config = dict(
    num_hidden_layers=13,
    hidden_size=896,
    intermediate_size=2688,
    hidden_act='tanh_gelu',
    init_std_down=0.0,
    beta1=0.93,
    decay_fraction=0.946,
    train_tokens=901000000,
    dataset='wikipedia_en',
)
MLP neurons of a small language model. Each row is named by its layer, matrix (up: input weights) and neuron, and shows model dimensions 448-703. Each number is 128 + 24 x the weight over its row's rms, rounded and kept within 0 to 255. Numbers have three digits each.
After each neuron's rows, "fires in" lists the words (lower case) most often at its 100 highest values on Wikipedia text that the model never trained on.

L10.up1039:164136144093144158100066140148100112145136103122139119137110105134109128142119175149128131166133116145115063117125067106121127113137123114049142087141139110158160143104121145139135072154112127151141159143121103127141162118109160146134100114148138187104132134082131104132129111137146153138139104133167123090076133159102140121120093133105124134080112149156153103146128122140160128101149144136150105138180139143152098132152087121127131133157123111143129122144161116163119118113087185094144143145112106113050107172113097119143143101111110082105108126122170123142152157099117105077159113103130106137081134173137141139187094129146111128127109119133172149163147149120140147146126118154109132105167119112142122092120125118094099120124133161157137138081160102099138136158090140
fires in: "a"

L10.up2489:128143105177110131139146149057150043118111129148125127118152107155132104088158110123126151106086115141110128086117116132151114140147128161108114102141125116120090076163168146134062158103112115131144120103121151150112126124125145108113121113149180146136110128117112122128113067146125160136172056116140110165140136152107115092128173098115126135122160157121115132111127117193174117132118110092094135156181137087143107128121111141137150125155126134142129142097079128104149087122155143141138146115121143157113130166143132134124159132124129121111086107093151169120142122155176107089095176143145093094118127153108128138158124152142140141126121150118117075140138084073149143134096154102128154077101086153149166093165156117138118140127114130123167152137091109145095124115132119
fires in: "to", "of"

L10.up1950:102138127165135158124141140129147174140176121137134144124148099135099138119097102130100124097110096130156096157122135136151128185105128156149123139106125091093111137132133118093080118125125129114152146133154105094080090116160114157115092079121098141118164154125122097110126135155164104128126086124114154177120121096166092139107105132126169109145137110152123146119128142122146152123193090118123135068133171093170098148133135076123161103117109138130123151147169138132106143108124108076108111121100137154129120104137103135118165158130107139147087119138089145138151099134144118139147139156138122158112106142097124117179168104176140124191126145141143092121113130109149093115078124128108089136154139162095109152144106185109124153150121140145153123143122114123088132118114145
fires in: "which", "and", "who", "but", "however", "that"

L10.up2569:125141123126099116138173091092147115100158131112148102111131154097131125131136127152139126149105158089127110108136114152123131098110156130137106162107128159167144186134114105106141130140145098153115151125141109111153060136137189095134135055159142125085152117165101152117110133145142126140136110123137099151158107089108109145125113132136120078136128128146118123138125144116113136170130122145115130131153136078115104131124081151098139095107106146117132113127141114165123137138158070119118135124108145101136111135141109159124125063144129123143082124147112065138155134141081118086137160101131127143116138131076109121152151150084138143159126160102127111128093112110150131164120098141157146149163120144151161144126138153129119136116140167154102166169098130115105102120128122
fires in: "of", "in", "and", "by", "that"

L10.up1456:151110140099139140136116146137169109174130085105113142178151177083094136085132124174112132134114157128134116120155144109075097155135119164135149110168150116135140097089117135108100149131153123101115125140151122092124128141130125114168118147108131151072100083142162119140142135131140136164147117120143109158143176140120155099109146137155145115092126151111132132102141117161117168156119082129158119109128083169115114122186135130150135097093155148146132135130168102082109150099120085177104164110099086125102122131132139096121145137132137147097117167123096137153165134176116094089127087150135121114114135090121115123144104127143121135142135075091150121123134133163152158135116109105112140130107138098148119073142177173097116083146148118173086144128167110130172093112164117
fires in: "an"

L10.up1101:123093125116166158118103135125161148118124092077153136100144152126103081134119157135131123156125099139145129154174121131139139141097112150159125127096138126131097130141103093107145108104158140138155148174128120094156108135158101139102107125131064130121129145163118132129137119116162087138152115112066112119167111106184131148138107152149088160119115138097152131105130131113113067095072131087124159138120133127198099141113146119136120096127129108143097095121109125127142116132118105092118147114118147138157136146120151112090153112103168127143140152092117141113117121101123188165134173111150076123108127128158096145152145147088107161121164107088205148139172058131125100121116117138089126110139122153134119117099089133107143150120150118149173090143121135137145140143102145
fires in: "was", "were", "be", "also", "later", "not"

L10.up477:097154166072141154146128112141195157090092166144112110173114093087147128106124131098134137135106151132119163156104144128123147172127150105112115165117129127147121106109140097129163126097148119089134139170140094128146152123124112146156116113126099138105117145114129160175120111131150152099144080116088172149169168104128117110103154094138090117103099108133132080148162124113101156098152129041140139119097123116160107118131112131109141117128101106115114133134131142146150139119170145128111120105101142131099147120118112139133148169124104088108114103078134157128130170103113115104180111132131131147146144133101149145100168114146119121078132100094155095109119132129113097087124153132169107122118123127100127119166161148122099113175089131109125146122086153150164135134110110
fires in: "to", "would", "will", "not", "could"

L10.up1948:119139107127105110150145133125136129074085127078110138130119131085152111118165142090135153114153136153150120109097086084090115131078159098135152154140133192159146051097149124131100178131099094103121153111124103123099130186089132149100156086130133117113151127123089120113102128132059176128155113131160148209098104112140141147149079139119141120117109151112112110167141112128116124142136084139142177126146080102127131094125152153105093151125167113150104179127138095156139106116139131133145122155119129117121219096097123129142146173092119157150153134146124117128137115113159082161141172141170112160096152123065098155102138131116146133163116109099119094126111116144136112105130167099128086131143125146121144132152165137118140152094135193113114106083146115110126182165115105
fires in: "a", "s"

L10.up2150:094129105143164124078093133048102154189118100122182104137116100137149099171101122121100075147118114114115148110141151149117107122127140142110101103107146093101100111112149168129140117120112149128141152138107135145108136115095119178127107141147092148120119111134170133146130137123129183139114145126120104155102113133129160119137123147131158140117153119116142099144122124118123182125132142131110154137086153112115153118119127138171168118101148159115130125103171151126130113107065115138134135118114149126182127105171086153129115117114069133068158104135183101142129132103167142121128124175151157110138161138087100098139147137130104097102146115120123141105100111072145103117132137092135134122145091118122116120164148087117129162128146109140124068119154145135134094136118125
fires in: "was", "were", "been", "being", "is"

L10.up1030:156142128132141174107103126138150153134100125132133147117157151106104104100116095137144141169143144118171120095095164134135107155086095115101124059109150144092126090097125128144118102128139085094155156111100151135143150154160116159146156184114155160130122116151124148118136137120164149159100142138152140107118134122137151119143172105117110107131161091067125132150171123188125127164105094132127125161114138120188142106097080110114147159132108153111150150145108122112169114123115130132119173091118121147124147135168141132110162170130135140086131128169120103087119115127177135123106122126089103123124140128081145115131092121135138138196161120115122137157154136124144139136121101120138124120102119115122150118176132105132122124182135112107134130148084155133148160157108125
fires in: "to", "i", "de", "the", "oglu", "most"

L10.up431:149122097128138160165162123131099135111111119109113129157171147155133141190065136108141116113120119160134098111078098081146136136110141142106139136156141145122166129140138150131109145137129105144122172105117162188101175135097107166125140135166149118142166123126168125099116163126118108101123117091162156101147185169126164114129099140114109157123076144104133085120143141109097108125133134122142146157143128135120121130125129123142125102115132134141130123136128136127113125135128118140151098152129119072110132153137134120130148135185156092128174125149154098068115137107168144116093153110149129126072105107170114116108084127120178132149090140117140152098184163137163147146112143097109085173141092152125129111119111098153104103114144119142106128114089157156150171117133115
fires in: "a", "as", "s", "of", "by", "mex"

L10.up1107:114089116171124167098143131140148089134144107178109177143129104131130173119123105145152117140156162145096104146140053126139094125160099143146102127146150085167134128146123135097104121133129147158134099136124124109140145149128112121116137152097131069121097115188150137101115128142125178139109113088161128139125142114131121116143138090137122140144155131125144153092128121102132117163140129120146096145148161128134144125134128108125097147123123163126088169152121117115109147123101113086130110143130161117100104167092156115148127139101152127107128112148101133108172141157154165136139163108096064108146110150104079100117093118133120093118143150125151104171129144134126130138155172118182176094096110105175172131131117129096148149140140094131170148128126149109123122182156119
fires in: "a"

L10.up1053:153122131121088125130149102136104151160099063110134135120124105093153122161104102139120107105137118127096160095140131139120123152113128130144096128121141125123131158140157139150115077087147109143146143169200094109151143096093119116079168121109151182126094125116152137114116117145129124145202123102077132135180137099125110160142165150138128140070126093107123155153115139159131155116118160097178147173125167074158061105157114094114136097088107160105172102105122116080158160142104115142139113097095106099119163125102118152125082129185123111128147122110129137098126137094124133117121122129159133114111113097119105136152130152159113087120112098092178146180132136153122130109090114118104095124109108101069111145127108158156141138117115108133151150117140092134161095146099178
fires in: "was", "be", "also"

L10.up1238:116124154137138131116102076149107145150161087125110145138096125120091132125126116161090128138119129126150100154127128101070114114096126125129112146157130137155138162130143126082134194139183123125159130165135089137147133157113141131123070159126114136107165131109121112145136118130129097178117110180109094128131137132119149150133118113169160133175153124142131104119145096091157102103106152144162094106115125138123109137138130082136127133107098165135117111122131088111127106118143095093150122105128148130115141151194114127110115145126138131113157153114155128167146133109134086189120126090126075134167076086091126085124138111142088121146116096148145080143128110122159096146140151142179112126151129151119144114118142120098140087159126170150148123152111133137125026151085138
fires in: "an"

L10.up1071:136088122114155143134124122105134124128157102119132131115127146119136103130127102169103135126131161075167108142111063120114103180118101148093154082139120124158134096138139145134118141133141096125119126183128140145126103145101162111114095105161137112103198093117106172133119131108125156126102170113108140161111128139142134192171119150161162100142126137190106155109108113118112121158085145137135107123173108159172119127146145083106136133151161127133107143125116156072118162146149126129097106108089163117103145119119127121144140122107140164132159087135117139129133132105119166090143124136153141099150166132102087085107113140097154101137164128095137136126136171151135088150106125114157110098115176104113137127132156133138174168160125103158126063121128111105135162169083081
fires in: "a", "de", "la"

L10.up958:137181143141098156139123147164165180162154113152110140166114130142122155089153108108098139139123088104138100146145089078092106136128097097173160124116158166122154101117136131122105165129155105156126161154137124128143161122136093069135128157172119151141117141113127107076145127106169114147144137158139134134082110138087151121127122112161126126159137102117142100112109130149130151121107158115131123115140093141088118106125106136133184100139160148157127139106138111098070107089159126123092140138132106107132151141124145118095105105100122182107173139148134124091140154146127137102145128156123120195108110110094164119131127119111112125143143173143122105114122140132166143149133164117156110138150131099207119108148103160108087095124118136119143172095123156076163106135082114
fires in: "an"

L10.up156:138132138095128178114112149133108099119141171123125116147199108115172163134131115137136143112132111152109109121158134137155157144153107149126145182106125116087190112117148091084091109111137126143127134168094132154119135123112168100105113099130129141108121125109097125135185117134141118099127140160112139105134113097137165125189136122164115151132112152130131124140105115140103108128129190138143151141096128152132137117099142112145131110109125162143086099142123155152108092088109153119134100132118108127137148096159146131161146085091161125135140102113065152144166120147119173116117132121122117140107092118103151120110177183133109131124126121138110147151112109100146082131112066141134121073138151137112125168149131128097100101094151143103185160120092133117130162149116141
fires in: "to", "would", "will", "not", "can", "t"

L10.up2256:120132122109123097133151095114153149122131135095109143110119162121121114132146112157124109119095177097131094121116134149169114153107130162133100148185150147141159121126153155100162152134085108091158160138107107084135123159124127152129125158104098122131144148075116129126162168119141118109111115145125151120153135153090133144131105127144142129150171092070125123126122106128089153151101136105071165163089137113130156120143152097152150137125110102139124165141109126115091069105102129105105105128133141144133143140149160130134107101078157126114191127124139148122103153127142133095155099090138106120150127130117131114115170103113111128150170114116100137122139158118121138168083141159115131124124129124144158145130160162126184137132105117154137127140069149127124153155120142
fires in: "an"

L10.up845:140120120131119177142107126116132167098106138117146139114152159107152152143123131066118149150117106132136145119138100144134106095124127143175162105129115131098132105140137146078137150087139136099162143133116119120093145158153130141112153125095142093135123117102127124141104121134119105153155140138142085145156123138156134117099124174105114118145146151181115105126109133171110118134143105130139115122061133117141157142125143145141101146143144122143143106113162104124130130131138126141147100135130115073125128160168128137146143150130128140126113124111090160096139092111123132106153130146117125152132159085112106060065119117121088120143161124143129118093094112119118057129103097144124142124114109087153146156117147162135162106140130123144104132099142148146165086096117137
fires in: "was", "000", "is"

L10.up2073:152133092111107133147099090114111122151157101093117153123113160122113078136104104147155150089132112153087084164126163081111153143128190155143101174157135130095087133141129122095155152129139123108157143128153125132139158133110137125140116176152136157120130119128161102097102114146098078140104193131128095099120171140141183138110079100095121154131090140116160108104128103134156158121097101096135119128117084100125111154108108124093181122146151102129120179100127134104161114142100098108090176147130131104147152178147136128112143125116190120145143121132132122165099132112157115139102132074153134157147130139110124125136134150197129154114114168102156124138165133104120126113167164122156130154123123092149161104165182150149165152114123103157169139122113113119099143151150119
fires in: "an"

L10.up2107:128094153166115130116145118106136142135143094108164123151176100128165147131115121150111122108176076144108168149115134128127121096158140133119175099139130127100129093112151145147124118069141147142114108090131140095104110115121153129120108095142113153111102108103106110070095143148131139122175123143080088135097133112123120110117072166180137117088154109140141134182106133120154136148095103147113140174132097151101088104151134123142115120087134086123101151107092107140104143098117112128126124141131114142143125152146099126148110137152135076128133105109112147171128100132101127119148114127140081160167149131125128121117126136114101090143162135156087118139151124073141137098140056078122114131132120121162159134146139152112132104140123132105158170128086086137112146166126146
fires in: "and", "which", "that", "to", "it", "they"

L10.up344:125047157122145125155152173084141090134134127142141156122105128115150100142126102092109132113151111124120150123063103159118123149158106122117173134132146093108099138123124112121104140092118134104092133166175140108113100183106171150167111112187131096133117141108157139111133092132098091180139136122135134154132091112107152102130134113115115136135120117149148114186107118113160102112089156118133155145157133115117130133134091123083056126092086137138091106089140124145112150153115122102120174137105124101091157117123122122154135159152118144123095130112150120105100129171124146113117101132105064093104173114106128081125159141163122075150148098136100099140149073084133115099141138135165087142175128125095156148114080103155165134122148134102151146154142142162158127177076130
fires in: "before", "while", "began", "by", "of", "started"

L10.up2297:126139143080097124079129080132130132126137150106118143142157128094143139125111118139153145137151134122157104109124102139133133116155141100146085131140142086140116132151147138142138130129115101093106127110128123189128133071109112116113117177142147154102115138178160155084130117125150133149111152131113133126137116123123134110145095134110103151155104130096119111112127108122128130121174121143109164081141137157122104162117111131182130139138118138116119140136109128130151143146121117139168101098120099107139140132117168143131128162103119156134121102116107117173126184128129087122161145116103104125089155118100067129067143155192139101107141140095163117129117115159119109111144138093125121101128123119169104097156130132131119149164131126083100105095159103130089175117086131
fires in: "a", "were"

L10.up1905:091158146150117127101094152128121126155126125157131133138109117121128127119126120149158150119113124109130087150113152116074106116076092112154112140116145156141148134169154141106125092121171088125136118133106081130126148115135086102131138146106112115110130145138139092131153144123082149124127127138108121094116163141102143134104134106101151143184141132143134117127138154093123120124120090127146136140121150139096111112103099125148096144124109163116125091146089113158108188130097128156144118084119144124152133121140169114115133122121139119114153120141114147113136128127128120109128131112135140132134116106100130104171141134142113152141106137121136118115103108118120119131130144135169151161112092138124112138119134178131115107117112132155106130145137105117139111130084101
fires in: "an"

L10.up62:106085130121109091147105130132115094118146102133110094099116128122136123154185150170185131166140173121139113108127084154168145158116106151126100117161122119168151060128096130108137187159153080124121091123171165131175126140109146101109165140146157133155165117110105181114146165140134163150133118104116124109149157092149161119131089133125125111102151163103178166127105066105107117133135149140152112096124108108112090137125204119084117126137126169126063116171110146156148131159065149152105138151192126095102132128156126128141176148117092142139141156149103114139131119146151134144143097129136113103144145115105148137146064098113146145124121107182085114112133121126090139153165099120150136153129160096117162140092112123139107156101109092118128162123137141133115149143109103
fires in: "a", "have", "she"